{"n_layer": 10, "d_model": 320, "n_head": 10, "n_kv_head": 10, "head_dim": 32, "d_mlp": 640, "vocab_size": 8192, "activation": "swiglu", "norm": "rmsnorm", "norm_place": "pre", "norm_eps": 1e-05, "positions": "rope", "rope_base": 1000000.0, "rope_fraction": 1.0, "qk_norm": false, "attn_scale": 0.177, "bias": "none", "tie_embeddings": true, "parallel_block": false, "init": "uniform", "init_std_qkv": 0.0212, "init_std_o": 0.00475, "init_std_up": 0.0212, "init_std_down": 0.00475, "optimizer": "muon_variant", "lr": 0.00658, "lr_mult_qkv": 0.5, "lr_mult_down": 3.0, "beta1": 0.93, "lr_head": 0.00547, "grad_clip": 2.0, "warmup_steps": 200, "schedule": "wsd", "decay_fraction": 0.864, "decay_shape": "linear", "final_lr_fraction": 0.0, "batch_tokens": [32768, 65536, 131072], "seq_len": 2048, "doc_mask": false, "train_tokens": 902600000, "steps": 12500, "dataset": "wikipedia_en"}
MLP neurons of a small language model. Each row is named by its layer, matrix (gate and up: input weights) and neuron, and shows model dimensions 160-255. Each number is 128 + 24 x the weight over its row's rms, rounded and kept within 0 to 255. Numbers have three digits each. A neuron's up and down rows have the sign that makes its largest values positive.
A block is one neuron, or neurons of one layer that tend to fire together. After each block is what it responds to, as a language model described it from the Wikipedia text at the highest values.

L4.gate99:160121142096146116115104105102141135084153149138156152112131143150168123117121142134119104105156155101178173184095134175123158151101105163116141125135119149139119120107141073099098110130123123151195138140104106104100133154186133139090131145102073147146157121086135120146097121105072120142
L4.up99:094101168123092144115151149090106159114125146157184128129074156135139165194146138097136116126162168110142139130109156158096110120116108120094136136133121151115138116148102136155139118110144155125097145138140075125144117147157108148117086123146105146145149129054134078110083156133073100169
Finite main or auxiliary verbs, mostly had, directly after a sentence's subject in past-tense encyclopedic narrative, e.g. most of which had been, they had three children, he spent.

L6.gate168:129105130109134118069142102152115135155105103132178131140114105166128127146189112114113136136134132156111159126132113119169117141115131079118115138069091141077084121105087132105102118094125120162127128114119098123143132117130095138118160143124163146124125151128158102124103127133105142121
L6.up168:126114143116138106188120150176136156112128114120205120141121160099110155090171105094088088152161147094110102126109139166101129148144096102126114144094119122145147148129147130141129114130128117098126117177124154079149135130187151108098127097148106185158104138112131155162166105115127103121
L6.gate174:154135115138134113109092109152142150132134101162091085119144127131128111120126160149141153139083122115101146143096104091152124119107142104095086144133086122127130149123198121097153128086134190150086126122115160116096120183127139146123133122131137158181106117145113113090150125133137101133
L6.up174:165148146140093135132111141170119139127142126135119138122169198139142164123117097121097103151115146119130105078128141164132146142105142125132092105145132080150111101131111101118145100102135098094128124161116119163133157110108123156141125165146175101100122128137142139101137142112143109153
L6.gate198:158091158157103101128202131093152165100135085165140086135127169154146128205135135112098116092136106111172123154113162140191153093127113110186134125128106132145104119143107120113147149127116127129164103088094139123096133145165100123124110123123155147116185155139163122122154130162158133120
L6.up198:131128127124134128134113131123109157086102105140124157110134103179123118146117100149104110163134149143119135108111119154109124130198127127171134076151120106130088131092100104148143129144104154057114087118161133159123163119128110108122147155120105151174149128126138126141155121115126142136
L6.gate307:131144141125095147106130159113135157080108136137153116148098128120159139128114128060110147112116113116120167128110136123110155130119118109133151151100082110139138118135088130102077144149106101109123141148151118143149135145136190125119099117114145145113159150100147134181179111133139124135
L6.up307:136103121132098138108113109149119197141153148168167127125133182137115144155150130161185148170107142153134102103123143124125160135164136130142121144130131107126157133111118149140159143142119095119118097107099148090114107086121112149079182123128123152159105080141137101119108120170138116125
L6.gate458:150110156141110149131153102156142138130135150111171115172109148169136155154141119111160123103075153104147103136098087102105147126154136111130140131137174118122122143149153148138142153115118157111154116122162108101125152100184156174114129155130124112123135162139139154146105120136188173099
L6.up458:126097136125093106127155154126129122122119166151112083109116181136151065131099151153119056083131137112144120138139086108108149126125137141115137139111096098127120156127156125152179163158090146125124106131119132122123126125113151151094122114109138127142099145157133129160161113105133158150
L6.gate514:121126144134098106144127122127109173118048116134153092120114146140135127144108155123116117126106115071106132138107121144129163098169107114108114194123083117138125091111103115153121134144111121148147134169139101136132156111145141163124132109124131159075154148151115117128069141144110139146
L6.up514:114082104128118112117141124138122127116134098131116144127122141123126136140163143132109086125147140147086125110137106135070169121102126150138131088111144127187140148165123119096123141108133138125093130137118133137129158134143131102129153151114072124124151147080163160115138107177152145108
L6.gate530:158072123116107139109095113129109087143148108132083109123090103141143092144118137107132121130125121145095079130118112128120108175138070076178127091151112107160095107150094124131151114125145116112156123136081192120132141170073155115080107108172160143107094153128114149139070088124149143095
L6.up530:093149144120095125110149107091129095116152103131097131120165103119160135144111168151109109169141174120126134114107129186133136106132150131124151149118128138140082121135134152155097205087128130132128132165154097173158177138106165118117085134140135115120146104108104131123109112136129149106
L6.gate532:137115141139125114101156115107142141097160149162166117115092121088140136101129099125114102098125120110059112173144111108097092121130147132110139126124140105147123101106059102109115154136136142117156117105172122085122110126129129078163108149114143134113102147118103114142146140142116188152
L6.up532:062136135123180131095136137135080142134127149162157114087113156103092124134102150137118120113130167121172161119102130106120094100171137161182135121167104134163122133139136145116127127142118168145099140139098150123068122085114138140122102105129113132129137064146106076078078113134093130142
Mid-word syllable pieces inside Japanese personal and place names, such as Yo-ko-hama, Ma-tsu-moto, No-bu-aki, mostly in lists and tables. Weaker cases are other mid-word pieces, such as the "th" in ordinals like 11th.

L6.gate151:131124134095161130089133144173078087169155160138141131111130140155145120156103113126126146138132143107126137092119120135136149131148143126118106129168117126116157085084136159140139117169142108131135136133133115120134139126118162163162137128134109160187127141123110159056122107138066114129
L6.up151:137129144088162080074124139143092101163158132139123166118148095201120088119113141125150156194159147143134141091146069127113147118157107122117100134145083161129144090082119153140123080136143096153103109110106147142154137144160146150166125137142121129143128116128079135158097143164130132122
L6.gate179:132087170133141102090104167118124101154177130135113150121101127127111122141114108142115158143112136094115134162100107147167092120125128139147134105085165135091108136095161134088108139119130127116080161142122115140132100150187121145143144147129128144117151149107079113141081117097146139131
L6.up179:135150115123115159113131140145137079171146129112127100138145127158117128122124131080116098132157141113136103118108108144122114098148188154112157111143124129129093119156102124129132185115129121120098128109145166093109104149179077172102107146115091120157136138133123121162115113119166118109
L6.gate207:137143143133121139112145124110117119133162149143134115151101146089179125135145119125150166150134085049119097085116127138136130135066140120112096147141146121132137053115126161102130137155086145121117165161164143130154118121125143158164130130148117111131155090145137125164130115111134158090
L6.up207:189111108141137148131101118143148098106122120135135133094156114172117134175156167119128107110143113148159140128131119137122114142098106106117106109100102148105106136132156138151124145161147175092111131133102091103134109139105127128142141132094165117132165104175095117168132142134093113125
L6.gate230:182117085157134102114118139079100086113118130126123092188133101123109134122108179101092169123117161141115155134139090155108125125150114162090136195134115158150109106083095147108142147132157123155149124149148160150097138154141115145131141088116161150132124142116129145142111122120116116101
L6.up230:173173080102135114166186087146155115153112133048107107155094131151083129109161186114117135153148089103127124138160138133146120116122140163115132122132120110138127093136112106152147118152150153135128118143080164151117152145128124129120124131139121081106145125104090135102148117116117120135
L6.gate245:158140095153135162112126128126149114115105121145125116102154093123144131094161123152089158129127096117118143113123148127119144161131168101146147123142141144090120124165130149097178106143125182134141146140105180129165115178098129086120164136131121142127157135157150079150153129090130163130
L6.up245:141091154122115151121105138128126088147133124118120064179142082131135126118112129109148130139122131095111177094123093101123154130148120117147139133141135148119115151114127138141140108128177133125148143109068126099158096149107151141150097117147141143131133120155119041087094134130135161090
L6.gate254:150110134086163096126113103095147118140111127117120069128129146116169143131128155096106135092102101135130111132106177113135159173146148162129125118123138085140085158116119172108152117141113147170103144147199116109122134119093127195124151118147129142117139135121114116125182142111136155131
L6.up254:144095118132130113123102131158127139167144166106111125127116164148160137147141146128102105147110137145157144151173105171134114152137129150106130137127100094174111135162120096124124141173092145116129109103147107138141134110120159102120143118157118145105120104099148117131114132118135047128
L6.gate292:110147116120092116121115118144133125114123126142148105123079103131151148159110145095150083106125134142100119159135158150118094107150119140170154152160152113121129129090139120109121124084081151137127100149140112113098097179118142134116133107124138113178176089100111102114123111124170134179
L6.up292:133129127128076133097110150098124082113132086116133126160122129105120121136154152121119127094116110116084130099117181151157110101105152117165174081145152099132101141110143120115135124127131161126110158144107107095117138139121152134156125159184135166109136116158105122141122144079155110125
L6.gate415:117093146043135089098144133127095104087155114127095138133074077114112090143195147075107169092101122161146115133164101146109128143166129127144074081113110131121148154127125135125091158115094115104169137113130144095101112128115137151126152130105129143121135126108158132097123157096112146130
L6.up415:097133098118105096101070096127135116141119108132107144123136105154135129130144145104140133163141104111087111086165154132137133129134115132080114150130200105127149149127144162137164133118120109100106124128096131124121124111124134139071152111140113120133149155125091098142150170125198111140
Early digits inside historical years, decades and centuries, such as the 8 in 1890s, the 2 in 12th century, or 9 in 1985.

L7.gate130:135134143122132123115156106123175131118093143114127132121121097108161105150127148110136176149106147085161122117093132116158083119122136112114162113142095110096139078143140108133075125150092114132172161154142135114101139096120148134116082091106149133138112159138179126129140138104090177144
L7.up130:159154152160125127093113158086187128096115075164143094101109120134167109124138124119136120136079123136107139139099161150093060157126109095108174122147083108118153088096122124103123117156115109142094117145137138109091106142106145159151148122131134190096123111118101160171120113113076133137
L7.gate171:118076128155124136131135140149105155130134116133100146151148112117147163150143125140112171094125101146160084118119122159159104125143145115121116119094146085119180094136140154172114109136143103157134146148159131090108115131142161135108116136140111174105128126109098107118057057109105152160
L7.up171:105171152097108096174123128094122171103137104151142096116100132120105118152157087116110145145134146115109133126119103146121110164108116087119132144105184121145105113115120121114171170172119152166141116083103145111113114121114142115111114099128102120137119114141160151130129113170149110151
L7.gate356:109104146106114153116143151124139145178144126119139103123143131088134149133115148114104091114083148099125167141137118153145128102151075166112163110113145135142136132131129114123108128137120119195123085115155117144130117106130101157098157114114125153125171100156134154108102116113125123148
L7.up356:138117140097139100134166134132141144140119099118131149133155140143113124199134101121136154156135092131085121120100112128117158138077136171153145096149091091153135078160152092138129113172136118159134151162119127094142098120128126135125071150166134171121100137150100144108102065140098125156
L7.gate498:118135110159136153174104116143151152128115117115097137118116114110101107170089091109125141130123163124113147151120140133110137095145159179129117151130151136136129153152169093126106122163141136119184108111080123159118169136146169164122127126161127123099099113122115079140118131144143126147
L7.up498:102114154135091158137114088116085104155102131147164090154147122128094120123106116125149104162080151175134122151125135114128088130119174141095133123116108148117124109160120106138132143119114166118121110140136108107134130167116130149147135150144117162142146136142158089074114113119155175097
L7.gate539:104151124125124107127114137138129131117137087127114115098136116139133158146089097093118116145119186128128126069105143149132162129159119176094137090102127153137130108210090137190117109172170103114109152102121103101121130171114172126128109129174126149143154143142085142120157077113139116128
L7.up539:123142131098120118131141117168119129089134116126087105122126147136150067141177150129101113080083142099149120109109077114116067128155084139136084128157145101123153126139141111147159104107135135110122134125117165120083111147134149130114098135150125154128133136140089152142164140126172129130
L7.gate572:129141128137120126174133128141114131156097139102126134124151112108074148102138087173132196144170116140091098140130139121132128139112165136081138135089109075122122094141135110192126164122118123123140129110161117111187110121143116151136105143148123149142096168134124142091122108095137105143
L7.up572:098105147128143107129096120141090131147083134125136162164142102123072123116101120122159139132119117136114145113171147130129081111120112111122132099104109087130147134130137120122155115147093128069142122090149121107125137115167166135136106101145126149157121117169135142068139154105085140134
L7.gate587:090146095111120080151119113164095146124136072107133126170128118144138180175131160167100117151168115123082144130163152133135113132135096119099114114124120129122133116147102095127127147121098112145077123149125139107114131166143164156094070117124142097110100180148108090114138112115142144135
L7.up587:135135138129082111151110191111158124142104145149111140148172153140120123134092118128125130115149169138150116125141137191109100124112114109148127131128144133127156133116150064126177147154114121125186070126155114131065138139121124116075169161113122109197103135142110131148145105169081118123
L7.gate624:112122120071111168163092159134089112105155119086133128148157186167137166159113150134151125138100147124158129111095125112139120123167070122129185136110161087128103139151091137115115157109092169138124102123154136102117109139083107155088130119109099135182131117121118145147133098118140164140
L7.up624:096112138113097121121153091125108107138073128150126087165120114106133159176111162134136082130079140111132133090133138152119110154140141134100137084106104115102137124138114133147164107109161107144118131169128150109088140129135199151153116061147133106176135146118136126125124142123136081156
First part of multiword place names like New (York, Zealand), Old Babylonian, Eastern Han, plus hyphens in compounds (full-size) and digits inside numbers.

L7.gate286:172118133126105158142139091152120127149143122128140113123156171184114118149108140085091143132143159127143117161121112113121164106087102115183144130120132106120137127061098150147156174117098120110106135146118093104117139135141114114118173145115123090134148104154136153094133098136167102132
L7.up286:177071106111118177168155082124122164115124120151149112135134119112125113084098138097098130129102143105105147118093128099139157131103089097178113155114135131118110125140105111104159187141095151096159110129147142108138161113125135106128121125092144139122126117107125116120181134135172158124
L7.gate349:130138112133064103101156143097126108086114125140102105146121093166144062136102144092062156124106135112172150113113098124120150134127154115084099130149100169129138067156100097158138178191128139134096090097154126137124128130097180118089128164100155105159113126123086084106089079131100131138
L7.up349:128140121106140142157137099144165108129146099145163142116098113112113071126134116107115153113098124123144093127147130166112142103162088129122109126116116117131130125096093152126127141179129117118139162162183136114113134116085153107111106139176106152126127129119141078149143142087133087133
L7.gate365:177127146129152135101162090089118118131145161144134158111119091105125122118145135133190119123163094155126059150124142136137129137173098144167125117121164134120094115153132137151159150136153176098119093110143133147144199129122139117168123126101108148119133120147146112125139095139137157144
L7.up365:178105189112133120115154103121094144144160151151118142118116145136127107141106163102099113134135152127146148127132093146136168142131107186118126082125129159133093113115069132137087129106146136148128072096105105134159131134147100129134136164123051141144129137143101107136195105123120091125
L7.gate373:140158134138136108088129078121129145121107114139166118116101099120119128170153136098122132166100086095125122137166106149101155148175159151141139152104136136089114117101158095168105129139173144163091117089171118121142141064148120140114164178120107138154149104125159150158130112130135160132
L7.up373:152120166142168135141088144160144170103137128142130118165196137178116136162158162147100134144101124107137173102104093150143149122125149127147092134114118110125105132131109086131126107142064126142148134155169107158145166123144144164118117168096139123169172156150115154151119131130159204151
L7.gate378:196130143140118108114133087107111131159150092163116173123121079117144182185114143122116146087132120113132188103075095146110127122139103103130123146106124144118113132120162091112118148093143192134130126130124140131083161169133132115121169117088096115162125170141121127112152144161136187137
L7.up378:150123112099114146175121118172132123125122130119128125125112104141136140131131129083108174156111167175123131142174149081131108122107124120151111091128143126172116163141128088130092144109122128094121121136111128107146135109119097151175100101157126155092102140174140164123104124130140174131
L7.gate480:122065115108122165091148121163115145107118122118102147135133168129106139179148114112141134094137102147169159114114141120137097145175119131093165120162138121128161092152125141107164163116121104161121105107134166158164156106094154138139107177091127153094136136142105107095100097172150163124
L7.up480:135087148133103160129073094095149082109083120165160123115138149140123104123133101115153143110155119152154147113120117136124157121144112117131121143170166120133108124109102115179175192087147147102162131169143105125130130144102182093133126128112148114070140102118148108106131108125142153087
L7.gate559:134109169111132141112139122108124158113117172175125145130166134168105118097138124108126126121098110078139105167126090136107123150167113107196174137147151108131151149128163111140120119105062113125151115103112125105129133144137185098124145101132132136125135140148116109124145158151178147109
L7.up559:156142147168149119130120137170151096091125127120121078120121133137153130136136124120119120131087158111099166099151133110102147125151142106119115168098121117140132129136140105141145152143127190123099120162150139098142163178125114157177099111108127115147106105133092123124118146152118167145
L7.gate626:142094161125123108127121105041099134106146135154159111138164086127133124143161125133129112155145152111122153125125144133144106126152136103172126117106101108126129106116149087123136162136097107127135110118163079152107128099106129089088140110130120121144161161156130122100136126101152122142
L7.up626:116136069142119080147155134128094130155139144149160116149128135131113065117132114106158137153149150107120119104107092151129112146105144131122163144159111143121151119122168117122104142142143102135109158153154148136126151127068151157119110127137123152117141100131152105160097134117132107102
Middle word pieces inside non-English proper names, mostly Indian, also Chinese, Japanese and Iranian, e.g. Lak-sh-mi, Thiru-van-anthapuram, Shen-zh-en.

L7.gate44:127121136136130145084102140120088141106155130122146090146124141152111157110117127140107118111095142119138133132109141145120115098163127170101109113107118185139131144145148154122117139103136148126149124098148146123136102135113139100121148137110144131104128163124077089155138126131101121096
L7.up44:122137096107167165131116156161118154109124117102172104120159142118090125142125097138112158065075137133107131088158134102128104082067118162152147126118154146092140117105110102135161096111149101147151125143169119131132123146081154115128144179116120104125129132123162156155164127158149112121
L7.gate149:099110153146141118141118094103165131126188155122112146137134116146137145100129139194111131127130123141171152140119105122116111126113114122125126096125130138142144131114101121100139123102101148170088144126141117120146176113087145156133149145156115117174146132133126135119124142124157089159
L7.up149:132131123121163136099099128111120152084133093115121099062089132135146122135130178156164163110121134116123113145065160122057136102147119171138155160124106153118113134104083108165140122093123178170083158117118186134159130130174137111139152139095089171139178116129139108097130146144128165135
L7.gate177:135129163092157098098093115177116121122147130102115128146140122130150119143132138102131121061105136111124147122090134087127107087116115161129115134102106150142132106082104146116058119118150129107135130113107102130143102122155110102134146127111094112135110074116070147098128172143152147138
L7.up177:134118133146131146089114123120141146116107121132099102132103148146115139146117103100124139079105115119140145140111164169130090099149093121127105166136116165131133099095105168159101148133119148175101115116165103126079133119106135111116112120107078120132190133138103128136110149179172120135
L7.gate214:164141130109107109135090110159127143158160098081139095141129135123133143126175093105146138125146129121121084110096105110100145140118108141103124132091174189144163142132136151110111089139158074139156102146128095113085129110115137143117140137117095111120098100120107160152160123103115128132
L7.up214:127127095105128120100099162126101109095129103143164089154117141146103122157170119150179113112138134111129149107163148160146146128115177165117139117113082140144154134121168116106145152135153096147140138126151118099110169116125115115121094132143105112123135103145098158159136118104143132132
L7.gate334:106108159133145079153089110140113114080130200119138151117132109110141116127146154106108135111106143104134133127114143151170094061109138144053101115154142159126094095122163130123124131154139131153118158122102121127099131144120137105139128144101151147143157150142125137106177116121137147111
L7.up334:153097137122107110099126108134156114150136144105104113102142122099120087136113144116106155096120132099117110079104136143134100130139146146129154160142128153141103101134154120139101100115179152100096131116121146126149118121078089125149151168115131112131152132106143108135130143120121164157
L7.gate501:128098149128138082111140136074132144144102070099152127112136081189138096094160144140122130101141151109124153149149098129107081137070093123108113153120097128107146124146145090134143158116170100133111067084117142124126107183128136101122130140151149121132158169139093112097142142160137152168
L7.up501:139181105149117076106126092131126098107113138137092176111114151128112072135119145117151151126112089151136138126136113160134111079130135120089125116111114104102166168137127130130114145114098111107138149104107103153138140160141095114128161098168118156088081108132145123156083145151109124113
L7.gate585:144138160129151118088121156124154147097096114108122149144156131155127077139150135116113130131086115123132180111123108124160110138102151146093103100145130117135114118114128133170108178154141206105102140095176126147140127132143105112179133108137095178116142114185164125085097116097121156129
L7.up585:130137132134141116144071137155122135139143138123132120142110145143074116190162145065106125202098135142122151123115148160150119103117174113117129124126159132119149108130094106116122116129159097072129094098126164140119125129179128155120138087129152091144093133169133148114091119129106124099
L7.gate608:138114146148125093126107110131145140148102128111120134122116075140130117115166102122116126140099064138124106114128120130162133124127132143155080132178167115100134122127126160123094118109135118141144077086138113120137107120142118152100140145133124181115095158146117136102127178151162117136
L7.up608:123148146121139160136126125115104159132137145140133158111090138124122109119137129128145093110113147165115121101145135090132145159164152142125121105159125118125153111174130115130127113124114158126095096125127137096097095129121143113089098134105160102114110089131149159122138129142106134166
Adverbs and function words setting up a following time, quantity or clause, such as shortly, just, had, at least, around, soon; also middle digits inside years and coordinates in tables.